config.toml
hidden_size = 384
hidden_act = "geglu"
init_std_o = 0.0
optimizer = "adam_atan2"
lr_mult_qkv = 0.4
beta1 = 0.9
beta2 = 0.95
lr_head = 0.00559
decay_shape = "linear"
final_lr_fraction = 0.05
batch_tokens = 65536
doc_mask = false
MLP neurons of a small language model. Each row is named by its layer, matrix (gate and up: input weights) and neuron, and shows model dimensions 32-159. Each number is 50 + 12 x the weight over its row's rms, rounded and kept within 0 to 99. A neuron's up and down rows have the sign that makes its largest values positive.
After each neuron's rows, "fires in" lists the words (lower case) most often at its 100 highest values on Wikipedia text that the model never trained on.

L7.gate1287:57 59 34 65 64 21 64 52 46 63 57 53 38 76 51 47 34 61 58 67 55 51 62 72 53 51 60 38 58 55 56 54 44 53 37 64 40 66 41 49 52 46 31 50 49 59 47 37 56 68 41 52 30 54 78 45 41 47 24 51 72 33 69 54 53 41 54 31 54 49 54 48 47 49 43 57 57 46 58 74 37 48 48 62 44 32 32 49 48 35 66 36 49 67 35 46 76 60 42 45 56 52 48 57 82 62 36 63 56 51 45 58 53 51 68 56 38 49 60 40 55 44 32 44 58 38 50 61
L7.up1287:50 42 43 56 42 44 38 23 42 41 86 57 49 52 45 29 35 74 35 42 59 50 63 57 44 47 38 61 46 24 51 39 47 31 33 66 47 63 56 34 67 62 31 54 44 62 52 62 52 70 73 53 63 33 57 31 54 45 46 44 52 38 62 40 45 64 59 52 61 27 58 64 58 52 34 55 57 43 55 68 54 45 66 56 49 59 57 61 50 34 56 39 55 49 38 60 56 61 38 49 45 50 39 58 51 36 26 48 64 61 56 46 32 61 50 39 44 43 49 44 46 59 47 44 47 58 53 66
fires in: "as", "haplic", "hapoel"

L2.gate861:37 49 68 59 66 44 34 52 57 55 58 59 44 39 64 39 66 73 61 47 53 44 44 51 76 44 38 56 65 31 52 62 55 38 36 65 59 30 61 48 58 35 59 43 46 47 38 65 46 39 44 55 35 76 46 70 55 44 63 76 72 36 52 44 48 60 60 27 28 43 71 56 72 24 44 51 61 63 35 50 57 64 53 63 47 59 47 62 61 65 44 47 36 45 49 56 44 61 62 33 53 75 24 44 58 49 38 53 37 47 46 64 48 37 51 63 34 45 49 39 38 72 49 34 56 63 52 35
L2.up861:30 62 50 36 54 41 47 55 46 50 68 50 54 53 55 53 66 48 64 48 32 42 62 37 63 39 46 51 52 31 45 45 57 41 40 58 64 36 76 50 59 45 35 33 66 26 51 63 45 31 42 44 40 78 60 54 39 53 55 66 69 40 33 44 53 67 70 30 38 52 72 63 62 46 53 71 35 53 35 53 55 62 51 57 46 61 56 40 55 53 46 44 37 49 61 31 24 52 54 35 36 47 33 45 52 64 47 65 29 53 45 65 78 45 54 54 30 43 51 61 45 52 38 46 55 51 59 36
fires in: "germany", "france", "russia", "australia", "italy"

L2.gate276:54 37 69 49 43 43 41 74 43 35 40 36 54 71 37 73 22 50 55 60 42 50 52 70 68 43 46 53 51 38 31 52 44 52 29 64 27 51 47 49 33 53 65 44 14 52 47 46 64 50 63 36 45 63 34 53 64 43 64 63 63 45 49 49 39 55 47 45 43 62 38 52 44 42 68 25 46 50 50 51 56 40 44 46 62 45 46 47 37 42 34 74 62 52 51 71 70 34 45 42 62 47 71 72 67 62 59 41 57 37 50 54 81 34 66 28 51 46 71 78 58 33 57 58 41 46 58 66
L2.up276:40 39 55 63 52 53 54 51 43 33 52 52 42 49 27 40 57 41 33 22 17 59 67 47 61 49 45 54 55 38 62 32 42 69 38 24 36 30 46 42 54 54 47 66 53 40 70 40 60 60 34 44 51 29 59 39 47 63 30 53 48 47 53 47 65 40 32 50 65 43 19 52 36 62 64 50 36 39 42 56 49 46 65 52 58 49 42 54 44 37 61 51 40 70 65 57 58 38 50 21 39 26 35 36 50 59 46 57 57 70 44 51 48 36 39 34 72 58 33 39 43 48 50 68 67 25 48 36
fires in: "new", "originally", "original"

L2.gate186:64 35 42 50 52 52 43 50 70 74 37 65 32 63 42 40 45 49 49 51 51 42 60 59 61 66 49 37 53 51 70 79 61 44 59 60 51 47 51 25 38 56 47 43 50 42 51 72 35 34 66 62 53 60 40 64 33 60 53 48 57 32 41 35 27 86 49 30 58 23 61 58 56 50 77 57 47 53 22 42 66 43 29 50 35 46 59 57 53 26 43 43 39 46 50 38 39 33 46 63 41 74 31 38 77 61 66 56 52 51 50 53 57 53 41 43 33 46 44 36 38 46 47 37 30 55 49 58
L2.up186:42 79 64 51 61 51 51 54 30 57 61 36 63 46 57 40 34 56 53 44 49 44 53 51 43 62 34 68 39 44 53 68 46 48 50 41 35 53 51 56 49 41 57 27 48 50 56 51 50 39 45 44 26 50 39 72 70 49 22 64 62 63 49 83 55 42 48 52 58 37 56 59 62 55 79 45 55 64 38 50 49 48 45 71 61 47 67 63 47 15 30 46 54 39 37 48 51 60 46 18 57 56 46 54 45 58 70 37 60 59 51 58 36 56 68 32 44 44 41 60 36 19 53 66 31 53 60 55
fires in: "her", "his", "their", "its", "my"

L7.gate1076:43 54 46 40 53 29 56 35 71 60 66 47 63 54 60 65 64 50 49 65 57 64 56 57 57 37 56 58 24 25 47 81 39 63 62 55 63 46 29 47 54 57 41 49 35 50 33 62 55 48 53 43 36 33 48 57 57 78 62 52 64 54 65 65 50 51 37 56 64 50 41 47 61 27 62 41 63 59 63 38 46 29 48 60 55 38 51 63 65 25 60 71 40 49 62 37 36 62 56 53 38 63 39 47 43 59 53 68 60 39 45 15 59 77 63 42 49 47 43 32 38 43 39 57 69 58 46 54
L7.up1076:33 33 45 60 41 44 56 42 61 44 59 43 65 60 48 50 54 46 37 53 59 63 46 57 35 60 60 69 38 41 38 73 43 30 56 41 51 28 29 64 55 49 48 20 61 57 35 70 51 47 48 51 64 52 58 72 71 46 43 61 50 34 61 70 41 59 38 30 47 55 50 47 44 48 55 68 67 69 53 56 45 37 67 48 44 56 78 37 48 37 29 99 58 50 54 58 63 50 53 56 48 38 67 48 54 47 59 58 48 45 44 37 65 60 50 42 59 33 48 43 37 53 67 34 48 47 64 42
fires in: "and", "its", "the", "his", "of"

L7.gate184:66 47 51 37 70 54 55 74 44 60 54 39 58 72 49 55 87 51 32 43 43 55 55 22 48 62 31 37 31 46 59 39 44 41 51 49 49 33 49 40 49 37 65 27 47 37 42 57 51 64 61 45 59 49 28 55 46 59 46 61 72 55 55 20 55 58 54 46 52 63 38 49 44 28 39 61 67 71 69 61 74 50 27 43 45 44 39 45 62 64 53 35 59 39 52 49 48 63 44 50 56 62 47 75 51 49 46 73 42 48 52 54 60 54 65 52 45 34 55 47 67 75 56 27 55 58 49 56
L7.up184:57 28 60 58 62 35 33 67 51 44 49 52 40 55 39 44 43 81 32 14 54 30 65 62 54 26 71 52 63 36 46 54 83 56 30 53 44 50 55 50 43 57 42 58 58 56 44 50 39 40 56 42 82 45 42 52 44 69 61 38 58 53 46 44 39 56 51 45 60 45 40 52 36 43 43 49 70 50 38 46 45 27 51 50 30 51 42 62 68 66 56 44 69 50 53 46 42 22 50 57 66 66 49 52 43 48 48 41 59 36 43 45 48 70 54 32 53 62 43 39 46 56 48 75 63 59 61 85
fires in: "of", "was", "that", "title", "which"

L7.gate375:53 57 72 18 46 56 47 54 29 75 63 53 57 42 48 32 54 43 43 44 44 45 47 58 59 33 50 42 35 44 69 50 50 44 37 73 56 53 51 48 68 46 38 53 38 36 62 45 57 30 56 44 48 72 56 66 78 47 72 42 37 40 36 57 65 55 41 46 57 55 48 55 45 35 57 48 42 42 52 55 53 37 59 54 46 41 53 69 40 37 62 53 40 39 51 53 73 56 28 73 44 53 46 78 47 46 57 46 58 58 54 22 40 79 62 33 50 56 25 62 73 55 40 60 73 64 39 53
L7.up375:47 49 52 62 56 49 43 57 38 65 75 39 73 66 41 39 72 48 38 51 61 62 33 46 38 58 38 64 33 58 50 71 44 43 52 55 40 35 34 43 57 46 25 49 57 37 48 36 52 67 50 51 50 49 38 50 53 49 48 46 59 36 40 57 44 43 53 28 66 48 76 48 69 56 74 61 55 57 49 35 54 69 45 74 26 53 42 67 55 74 49 43 52 48 57 54 62 53 53 39 44 36 46 58 45 61 85 46 57 56 57 56 56 53 54 56 60 50 58 48 52 58 71 54 47 49 48 42
fires in: "his", "he", "of", "they"

L7.gate8:53 46 53 59 73 54 48 48 53 39 73 42 55 71 58 25 42 58 38 58 59 32 60 47 51 49 59 70 64 61 54 57 38 57 67 89 40 61 46 44 32 49 56 25 55 52 47 63 55 50 57 73 44 60 26 61 59 37 67 50 37 41 37 61 46 43 42 53 54 43 63 65 65 57 32 35 54 67 39 60 52 48 37 71 24 65 76 40 48 41 52 40 55 32 43 55 58 51 41 53 64 38 28 61 54 57 43 35 49 48 56 63 57 50 67 55 64 48 39 72 54 52 55 59 27 54 58 71
L7.up8:55 43 55 52 44 51 38 65 32 41 47 26 52 48 70 39 60 39 42 32 34 55 49 42 45 44 13 44 51 44 62 57 19 47 62 44 36 55 34 20 61 32 59 42 49 45 57 52 57 56 50 38 50 61 76 39 55 55 59 34 71 32 58 29 50 52 35 60 52 35 45 39 51 63 46 15 39 55 59 41 55 53 34 68 60 42 64 64 63 61 58 28 51 49 55 41 48 47 41 42 36 30 35 49 33 55 47 57 46 49 82 38 47 53 39 39 46 41 44 39 58 48 63 30 47 42 62 48
fires in: "of", "it", "them", "households", "the"

L7.gate22:42 45 62 42 47 35 61 45 26 53 78 48 48 52 64 37 69 55 55 64 47 54 47 42 44 64 55 69 49 57 56 44 42 48 52 47 50 55 37 81 57 43 79 55 67 77 34 60 58 56 58 62 49 44 53 80 43 77 43 44 51 41 41 52 45 58 49 46 62 47 42 32 71 61 36 50 40 68 45 74 61 63 62 62 48 38 38 40 47 35 63 65 37 29 44 56 46 32 53 33 60 44 42 26 50 40 59 38 50 56 70 58 39 47 64 48 73 37 50 65 54 65 44 67 50 55 78 47
L7.up22:64 58 59 52 53 29 55 56 45 43 35 42 31 64 71 48 48 56 48 45 58 43 36 66 57 33 56 48 54 62 51 45 21 42 45 46 45 54 45 59 63 44 68 43 54 43 58 41 61 68 37 42 26 50 42 37 76 42 51 53 54 46 45 35 38 51 46 60 54 45 43 41 37 48 47 42 33 46 63 67 39 52 48 46 61 41 31 50 37 50 55 39 36 67 64 46 62 52 33 30 59 36 37 53 51 33 52 30 54 52 58 57 41 51 51 54 37 72 43 38 44 49 52 34 50 47 53 44
fires in: "on", "to", "took", "through", "from"

L2.gate947:35 68 64 53 58 27 29 47 16 50 76 24 57 35 60 41 31 61 54 40 52 29 62 58 66 46 53 45 35 34 72 49 56 32 54 41 54 53 56 60 51 41 60 50 71 38 49 59 41 47 38 30 37 61 62 63 65 74 53 68 51 51 59 40 43 60 46 54 51 50 70 51 66 43 53 53 52 41 38 53 48 59 61 68 21 62 73 36 56 57 53 42 55 41 39 38 43 59 55 46 53 62 20 42 61 55 34 30 46 53 60 60 49 62 58 32 41 45 44 43 48 61 45 43 59 60 41 53
L2.up947:51 47 50 29 53 39 51 47 42 57 67 49 57 31 45 44 42 47 74 46 43 44 59 55 69 40 16 41 51 36 54 51 48 38 50 34 45 42 51 67 59 33 46 50 47 10 53 82 59 33 35 55 58 63 49 50 32 62 63 61 42 46 50 43 58 44 50 74 51 18 79 56 73 37 49 43 48 82 48 48 53 48 51 48 45 54 44 56 62 32 60 61 22 54 42 32 31 56 46 66 45 64 47 36 48 38 50 52 53 49 40 58 47 34 46 49 30 55 40 41 31 44 39 65 45 35 40 53
fires in: "romania", "germany", "russia", "german", "france", "ukraine"

L2.gate243:47 66 54 46 63 54 68 42 31 59 44 34 53 73 54 62 28 58 52 43 50 49 38 50 48 44 53 75 42 68 49 61 42 38 64 43 34 49 57 59 31 49 19 27 59 53 16 79 40 23 57 25 56 47 63 54 60 52 54 66 52 48 65 29 31 69 40 56 50 40 62 52 58 61 56 51 42 58 38 51 57 46 49 74 40 33 58 65 62 39 43 46 53 49 32 63 44 71 29 42 51 27 42 62 52 40 42 57 39 48 42 67 52 59 57 26 64 52 42 49 45 41 59 71 42 50 41 41
L2.up243:48 51 74 62 75 42 49 51 46 51 33 43 39 67 47 75 54 48 21 59 42 35 31 57 27 62 46 63 51 48 38 40 34 57 56 46 58 38 47 45 68 30 63 73 46 61 58 53 34 49 41 39 52 31 53 40 45 40 47 43 33 39 57 44 45 42 43 54 56 62 40 34 46 56 63 63 48 56 63 57 63 35 53 42 43 46 59 58 45 66 54 52 37 24 41 61 35 58 43 76 46 47 68 60 51 57 44 29 66 51 65 36 49 61 30 52 55 55 49 57 46 30 48 37 40 60 53 55
fires in: "25", "50", "70", "2025", "24", "town"

L7.gate1462:32 69 37 52 36 53 53 49 59 48 60 49 47 55 73 55 45 44 44 45 68 40 64 71 45 55 24 61 46 62 58 71 55 32 67 36 46 38 37 46 56 39 50 51 40 38 54 41 68 51 73 53 62 44 79 49 42 43 41 31 50 44 59 75 34 45 51 65 59 51 45 43 48 44 65 26 47 44 48 59 55 75 44 76 35 40 47 55 66 59 44 57 32 45 68 32 38 66 35 65 31 47 61 49 35 46 38 56 61 38 29 46 47 43 54 38 42 45 55 41 39 30 45 50 52 64 38 51
L7.up1462:55 60 66 55 61 45 47 31 53 42 40 60 43 53 79 64 30 28 69 39 40 61 54 41 26 61 51 66 33 45 61 63 46 50 45 54 49 49 38 59 63 48 42 31 46 46 50 54 40 56 36 56 35 54 66 32 55 34 38 40 52 67 50 32 42 49 56 83 46 63 56 53 61 46 56 49 48 55 46 58 39 46 41 84 68 59 25 46 49 57 36 39 48 43 33 37 42 46 56 69 34 27 69 42 46 47 31 66 50 32 48 50 44 38 44 51 51 39 42 31 36 57 28 47 42 64 38 29
fires in: "a", "auction", "authors"

L2.gate1396:65 50 59 34 57 55 57 34 54 48 50 58 54 59 23 48 42 61 36 41 41 73 36 51 52 59 52 68 70 47 71 55 50 46 67 74 63 46 41 56 33 58 55 33 72 81 49 52 49 35 75 57 40 44 46 62 57 51 33 79 58 53 55 40 51 49 35 44 50 43 65 44 58 31 63 41 55 64 58 47 47 39 46 79 45 26 44 54 55 84 37 52 48 51 39 34 63 57 29 60 61 75 64 62 65 46 31 64 12 27 70 29 59 52 60 58 35 44 59 67 50 74 63 53 45 45 55 31
L2.up1396:48 59 65 60 37 46 50 50 24 38 56 54 59 76 57 37 58 34 48 54 39 25 54 23 42 67 57 37 48 33 62 34 58 33 48 66 57 48 27 47 54 37 48 52 63 49 56 59 34 58 60 33 45 62 42 52 58 25 65 42 56 43 39 64 63 48 50 46 60 59 37 34 56 30 49 35 45 45 46 87 45 58 38 67 30 23 31 46 71 55 31 38 31 48 61 53 60 63 62 36 53 58 40 32 56 70 49 54 45 61 48 56 53 45 48 59 51 61 38 43 77 59 50 52 46 43 47 53
fires in: "24", "29", "25", "11", "26", "23"

L5.gate1019:37 73 52 52 57 40 36 34 53 53 31 52 35 41 72 28 48 54 48 22 51 38 26 63 49 49 48 39 64 38 37 51 42 51 50 23 38 31 38 37 62 30 87 30 24 58 22 49 34 47 44 57 67 44 57 43 43 71 60 26 71 45 63 27 28 71 51 52 11 50 57 61 57 51 57 55 46 50 49 48 56 62 31 60 61 64 52 58 61 51 43 38 40 60 47 62 48 45 47 33 72 53 40 43 46 73 78 45 43 53 30 42 59 68 73 36 35 56 51 62 53 69 54 63 42 53 42 52
L5.up1019:50 39 52 32 30 36 38 48 73 60 33 74 39 39 42 35 52 31 30 62 65 63 55 31 54 60 55 38 52 40 58 34 59 52 44 35 70 43 47 68 62 57 42 50 42 39 51 62 57 71 46 56 57 59 54 50 69 42 75 49 44 48 75 59 46 45 49 33 62 60 71 57 60 60 39 61 65 45 39 56 43 68 57 41 60 48 36 50 50 53 46 59 45 57 56 45 51 59 45 55 47 65 66 79 32 55 35 41 42 27 50 62 50 58 47 58 43 36 46 36 38 51 36 58 73 78 53 38
fires in: "on", "once"

L5.gate338:33 35 64 59 51 35 60 65 60 61 60 59 65 38 46 31 71 54 38 28 63 40 19 47 54 22 55 60 53 64 47 31 62 42 52 37 30 39 67 67 49 51 32 50 43 56 47 40 55 62 57 33 52 63 38 56 48 43 45 46 66 41 54 52 37 42 46 32 57 25 65 35 50 53 46 51 75 35 33 71 44 38 55 40 52 31 62 57 50 66 66 28 45 70 40 52 70 49 27 64 52 66 27 51 59 48 48 18 28 37 64 73 44 63 56 47 34 39 54 65 45 61 51 45 44 61 67 42
L5.up338:41 55 56 66 37 45 53 49 48 47 56 56 60 56 20 50 66 40 26 49 53 53 57 30 56 57 62 43 25 64 47 63 70 58 47 55 50 59 38 61 56 49 55 53 43 60 48 52 42 45 55 46 52 38 75 63 54 41 57 25 43 31 32 37 45 54 34 75 61 40 74 74 48 42 52 61 59 18 49 65 68 49 65 44 56 58 43 49 49 46 37 52 59 58 51 53 46 47 41 71 57 63 62 44 50 34 67 67 63 59 56 56 59 54 64 47 47 53 42 49 49 48 48 50 23 47 51 60
fires in: "de", "deaf", "of", "degree", "dead", "dean"

L2.gate311:37 65 64 29 43 41 38 46 54 61 46 44 54 60 65 47 52 51 42 32 47 61 47 34 84 42 51 40 25 38 57 40 54 58 57 35 42 50 57 80 48 61 37 46 52 31 47 59 30 90 59 51 58 32 56 28 55 30 65 45 51 35 45 60 52 39 52 52 33 56 78 34 59 48 64 54 44 66 41 70 41 30 58 43 58 44 36 39 50 51 60 58 57 70 53 42 67 54 43 52 42 61 49 62 62 58 54 50 37 37 23 52 58 67 51 62 49 56 50 35 50 50 31 47 51 53 42 62
L2.up311:50 41 59 65 46 57 75 44 60 50 46 59 32 29 49 32 52 53 56 42 52 49 68 35 66 46 63 60 51 35 74 52 48 46 53 42 49 68 54 69 52 51 48 63 48 42 48 68 45 64 58 70 41 61 42 31 40 28 52 76 32 49 50 52 40 44 69 50 57 68 67 56 38 61 40 37 51 33 31 39 52 34 62 40 54 64 37 29 43 57 55 30 45 63 56 35 44 45 54 72 39 72 39 55 60 39 36 75 39 73 60 45 32 57 35 49 69 34 46 49 65 38 46 63 54 52 30 59
fires in: "as", "but"

L2.gate926:30 32 74 68 62 41 53 52 64 48 53 54 50 52 28 41 35 57 40 37 42 32 50 57 61 37 52 51 62 45 32 60 77 54 30 47 39 54 57 44 46 55 60 43 62 25 62 53 42 55 60 41 45 52 47 53 30 49 36 51 49 53 45 48 46 45 57 48 52 57 61 46 53 56 28 47 43 51 39 59 58 48 60 58 36 38 62 56 47 56 48 49 54 74 63 66 55 46 55 51 61 71 54 32 66 67 54 59 47 38 74 47 49 43 45 26 71 51 37 53 55 56 52 45 52 56 63 46
L2.up926:62 66 56 46 54 47 60 61 36 46 68 34 53 37 56 26 50 49 55 35 36 59 62 48 35 65 20 54 46 53 65 50 41 63 45 50 62 69 48 82 78 56 57 38 69 45 48 47 58 35 54 31 70 50 26 74 66 49 40 46 25 40 48 61 30 29 40 51 56 75 42 45 62 52 63 54 17 49 18 42 49 57 49 69 37 57 64 50 54 55 26 47 50 54 28 57 66 21 43 39 58 40 47 52 37 74 50 47 61 45 66 33 54 60 78 56 51 48 50 74 55 43 72 61 63 42 53 60
fires in: "there", "it", "this", "therefore", "however", "considered"

L7.gate856:31 58 51 37 39 50 49 55 57 63 46 39 62 44 40 52 53 48 55 38 66 67 48 45 55 46 41 53 31 53 40 34 29 41 48 59 49 51 39 37 39 53 61 45 56 51 52 51 30 48 70 45 71 39 31 60 32 49 53 48 44 56 37 36 39 75 37 68 70 68 67 35 56 59 59 49 66 66 58 48 28 42 49 57 69 38 39 49 45 30 49 69 45 44 49 50 55 55 46 66 44 64 51 58 42 49 56 35 38 41 38 59 46 33 54 41 59 50 30 43 51 49 45 41 61 63 67 60
L7.up856:35 49 52 46 47 22 41 89 56 51 51 52 66 46 45 42 52 50 49 46 44 46 43 55 40 40 52 62 35 78 42 66 74 40 54 53 50 30 47 65 51 69 32 65 35 50 46 48 65 47 67 56 62 37 68 59 47 49 66 51 45 60 43 50 32 41 43 26 58 52 35 53 36 48 39 73 80 54 47 72 67 34 44 60 57 35 40 62 50 54 67 41 30 38 56 53 61 32 43 54 48 61 64 66 39 70 37 51 40 54 65 68 40 52 63 60 61 42 42 54 44 70 41 41 57 81 45 56
fires in: "for", "in", "of", "as", "on", "to"

L7.gate446:53 78 50 44 65 58 63 52 44 43 40 72 46 62 43 57 40 70 51 44 67 44 43 53 57 60 42 46 41 39 36 61 44 65 67 51 38 67 66 48 26 25 90 55 47 55 57 49 65 66 46 34 48 37 63 41 51 76 54 55 63 32 41 29 56 59 49 50 42 40 66 57 59 53 10 34 66 32 69 62 51 43 80 56 72 54 61 62 22 46 54 57 14 70 36 41 68 52 40 67 48 47 34 54 29 55 45 70 45 41 49 56 28 66 62 38 58 44 55 40 48 39 54 34 59 65 49 61
L7.up446:54 48 56 32 50 34 52 50 67 52 37 60 47 43 48 39 38 49 48 20 33 66 56 79 35 58 44 38 37 61 48 32 35 73 40 50 48 63 58 45 55 53 45 62 65 49 49 46 41 67 39 38 28 45 49 51 42 68 28 61 59 58 35 42 48 62 43 50 60 44 66 54 63 56 62 45 66 37 54 32 26 49 67 46 48 16 34 66 40 49 58 61 41 56 51 34 45 44 47 50 70 70 42 39 42 48 55 47 37 42 37 57 29 56 48 46 56 67 44 40 50 43 62 64 62 76 61 60
fires in: "to"

L2.gate1451:23 45 56 39 65 45 45 72 61 51 50 42 66 44 62 35 33 63 47 40 56 54 71 48 66 49 47 57 41 38 63 56 44 45 43 48 48 57 48 49 28 66 36 72 49 15 54 54 47 49 35 58 48 32 72 43 37 17 55 30 53 47 50 64 54 39 41 35 57 42 38 45 24 55 66 53 49 50 47 60 41 54 38 49 47 42 48 52 53 70 62 49 38 55 48 43 62 41 35 49 66 59 61 46 59 45 66 67 34 51 49 87 45 62 38 77 55 44 41 43 62 49 61 44 32 45 52 49
L2.up1451:66 61 37 53 40 31 68 56 43 44 57 50 62 48 67 51 51 55 57 55 35 47 38 41 57 58 50 31 63 64 49 50 57 49 74 50 42 42 48 55 33 45 26 59 44 42 63 42 23 57 80 60 54 68 68 52 49 43 57 55 64 40 52 56 57 26 43 33 52 45 59 54 46 51 74 46 56 48 55 34 63 24 51 67 65 43 61 43 41 70 35 52 50 40 39 56 44 66 47 55 75 40 47 28 57 33 73 35 48 47 28 56 39 62 45 49 32 58 33 36 47 49 51 74 52 38 32 52
fires in: "1997", "1998", "1999", "1996", "1994", "2018"

L2.gate1377:57 37 40 35 73 58 40 59 33 31 56 34 46 60 57 58 48 67 36 92 43 57 47 64 48 43 36 48 69 48 46 49 60 37 48 30 52 52 59 45 40 57 48 46 34 44 50 43 44 40 58 36 68 31 60 48 38 80 46 65 56 44 65 57 41 52 41 47 43 41 51 52 42 42 38 40 72 44 50 66 50 43 51 66 56 59 57 37 86 63 58 58 31 43 48 71 43 23 42 64 34 47 52 71 39 64 42 46 56 66 55 40 39 51 61 50 52 40 34 53 56 61 63 52 36 33 61 70
L2.up1377:31 56 27 35 46 67 45 36 61 36 55 34 50 54 57 44 47 59 21 44 34 56 58 32 30 28 16 55 45 45 40 48 42 41 50 63 50 61 46 71 39 80 58 59 48 52 65 52 60 63 46 61 77 58 66 37 62 25 58 49 58 54 51 47 60 51 57 72 41 47 32 36 53 41 68 59 50 48 49 40 65 47 57 49 63 49 73 30 50 48 64 69 45 39 64 64 35 47 43 38 32 47 41 28 58 44 70 35 52 43 64 55 66 48 57 48 56 69 50 49 31 51 53 31 49 41 46 46
fires in: "first", "originally", "second", "last", "original", "same"

L7.gate1092:56 67 56 53 68 58 63 44 57 78 35 52 42 47 35 36 55 50 57 33 56 50 51 51 40 60 67 73 58 36 71 55 42 38 43 74 32 32 58 44 66 58 67 56 48 42 45 46 51 47 51 59 53 08 33 37 40 51 58 51 56 40 69 37 37 50 48 44 39 17 69 52 57 55 61 70 69 44 45 46 57 48 44 57 65 29 44 54 46 41 49 56 51 49 56 45 54 57 53 29 31 47 47 56 48 64 54 52 39 44 66 44 50 76 80 59 38 46 46 42 42 51 37 55 47 52 36 50
L7.up1092:46 46 58 50 49 46 50 46 58 56 50 47 53 60 59 26 57 67 39 39 47 39 49 49 55 32 53 59 67 46 56 41 42 66 44 77 67 71 23 50 60 35 55 40 16 39 40 36 31 58 54 50 40 54 48 41 34 66 53 42 44 30 60 44 60 26 35 62 34 42 56 60 48 59 53 30 45 37 40 50 23 48 36 43 38 46 78 36 64 52 79 30 49 40 41 28 38 37 48 64 47 38 45 53 50 48 39 69 55 40 37 72 41 61 52 21 45 59 47 78 45 29 59 50 47 63 57 52
fires in: "of", "was", "the", "is", "among"

L2.gate1489:44 60 72 40 65 57 62 47 37 44 45 57 59 39 40 53 51 48 44 33 53 59 69 58 57 41 68 30 60 39 56 61 57 53 44 47 53 39 45 50 58 57 46 38 70 40 39 69 45 40 45 78 22 57 57 51 45 48 26 57 61 18 35 71 88 59 58 51 49 46 36 65 34 54 49 52 55 45 30 64 52 32 58 60 46 36 35 57 59 77 68 35 55 36 48 59 62 56 48 64 24 65 49 64 37 55 56 69 40 67 61 38 42 60 47 33 63 45 35 42 62 46 58 52 58 44 70 71
L2.up1489:44 61 57 47 44 58 38 29 60 47 54 55 52 47 60 47 59 43 54 32 48 41 56 27 60 36 65 50 64 40 59 57 65 55 61 87 66 44 47 44 66 39 41 51 55 42 43 42 29 38 84 74 41 39 40 51 45 51 54 55 47 29 52 36 60 39 50 38 40 34 55 53 38 42 59 54 44 33 51 58 37 26 40 79 34 49 67 39 78 52 58 40 51 46 51 54 44 37 52 27 49 29 39 33 46 38 47 53 44 35 49 53 40 63 53 50 38 44 44 55 52 57 61 47 42 36 47 48
fires in: "state", "information", "code", "africell", "states", "as"

L2.gate805:36 76 55 48 52 51 53 59 51 43 62 23 64 59 61 47 53 61 53 58 58 50 72 71 43 53 72 43 43 46 57 42 51 60 59 31 55 59 54 68 44 45 45 69 38 46 67 49 56 39 57 41 69 62 49 40 60 43 34 38 46 30 51 61 42 57 51 54 62 38 39 50 31 40 55 58 31 63 55 40 53 52 50 75 65 58 49 65 47 50 58 51 42 53 69 42 32 43 46 46 56 60 53 38 44 38 45 43 33 48 42 50 39 58 43 48 58 17 54 51 46 24 43 35 73 68 28 41
L2.up805:61 56 30 50 70 45 64 50 34 53 56 44 32 56 55 49 43 65 43 68 40 73 68 60 55 52 37 41 51 65 50 33 62 24 59 49 56 47 55 78 69 49 50 61 31 53 47 51 28 41 69 49 69 61 65 57 44 68 49 56 34 30 35 52 42 38 69 46 60 14 52 57 79 58 39 57 49 49 70 49 56 72 65 28 71 58 29 47 53 68 63 55 41 36 27 29 50 75 47 56 60 63 30 54 57 48 39 38 65 35 69 53 64 63 56 65 59 44 37 48 35 35 51 65 55 52 45 70
fires in: "1999", "1997", "0", "1990"

L7.gate131:55 32 45 58 63 47 46 44 51 67 44 52 74 61 56 40 60 48 35 40 64 33 68 47 34 40 46 60 43 48 49 32 43 64 51 41 47 51 50 50 54 44 45 57 40 40 50 46 33 41 71 22 73 44 43 46 50 66 65 42 74 61 52 72 46 37 45 55 48 63 52 50 38 44 61 48 65 33 52 43 54 63 37 43 52 57 62 57 42 54 61 62 39 41 46 46 56 48 29 66 43 60 27 53 63 39 52 50 47 52 41 60 50 32 62 40 58 51 63 50 51 47 33 32 47 51 60 60
L7.up131:48 36 73 57 41 24 57 49 81 50 69 66 51 51 37 49 48 67 40 52 52 49 57 47 38 55 60 44 44 46 50 34 50 49 59 69 44 54 48 36 31 53 54 46 69 71 56 33 46 59 40 31 34 42 54 54 48 65 50 50 72 43 49 53 37 54 43 41 54 73 31 43 53 63 49 88 27 51 69 69 49 65 52 57 56 54 21 63 46 58 47 47 52 43 44 34 33 58 57 57 50 50 66 50 38 75 39 47 44 48 72 78 57 54 34 44 63 55 33 48 39 64 33 37 44 41 46 56
fires in: "a", "an", "no"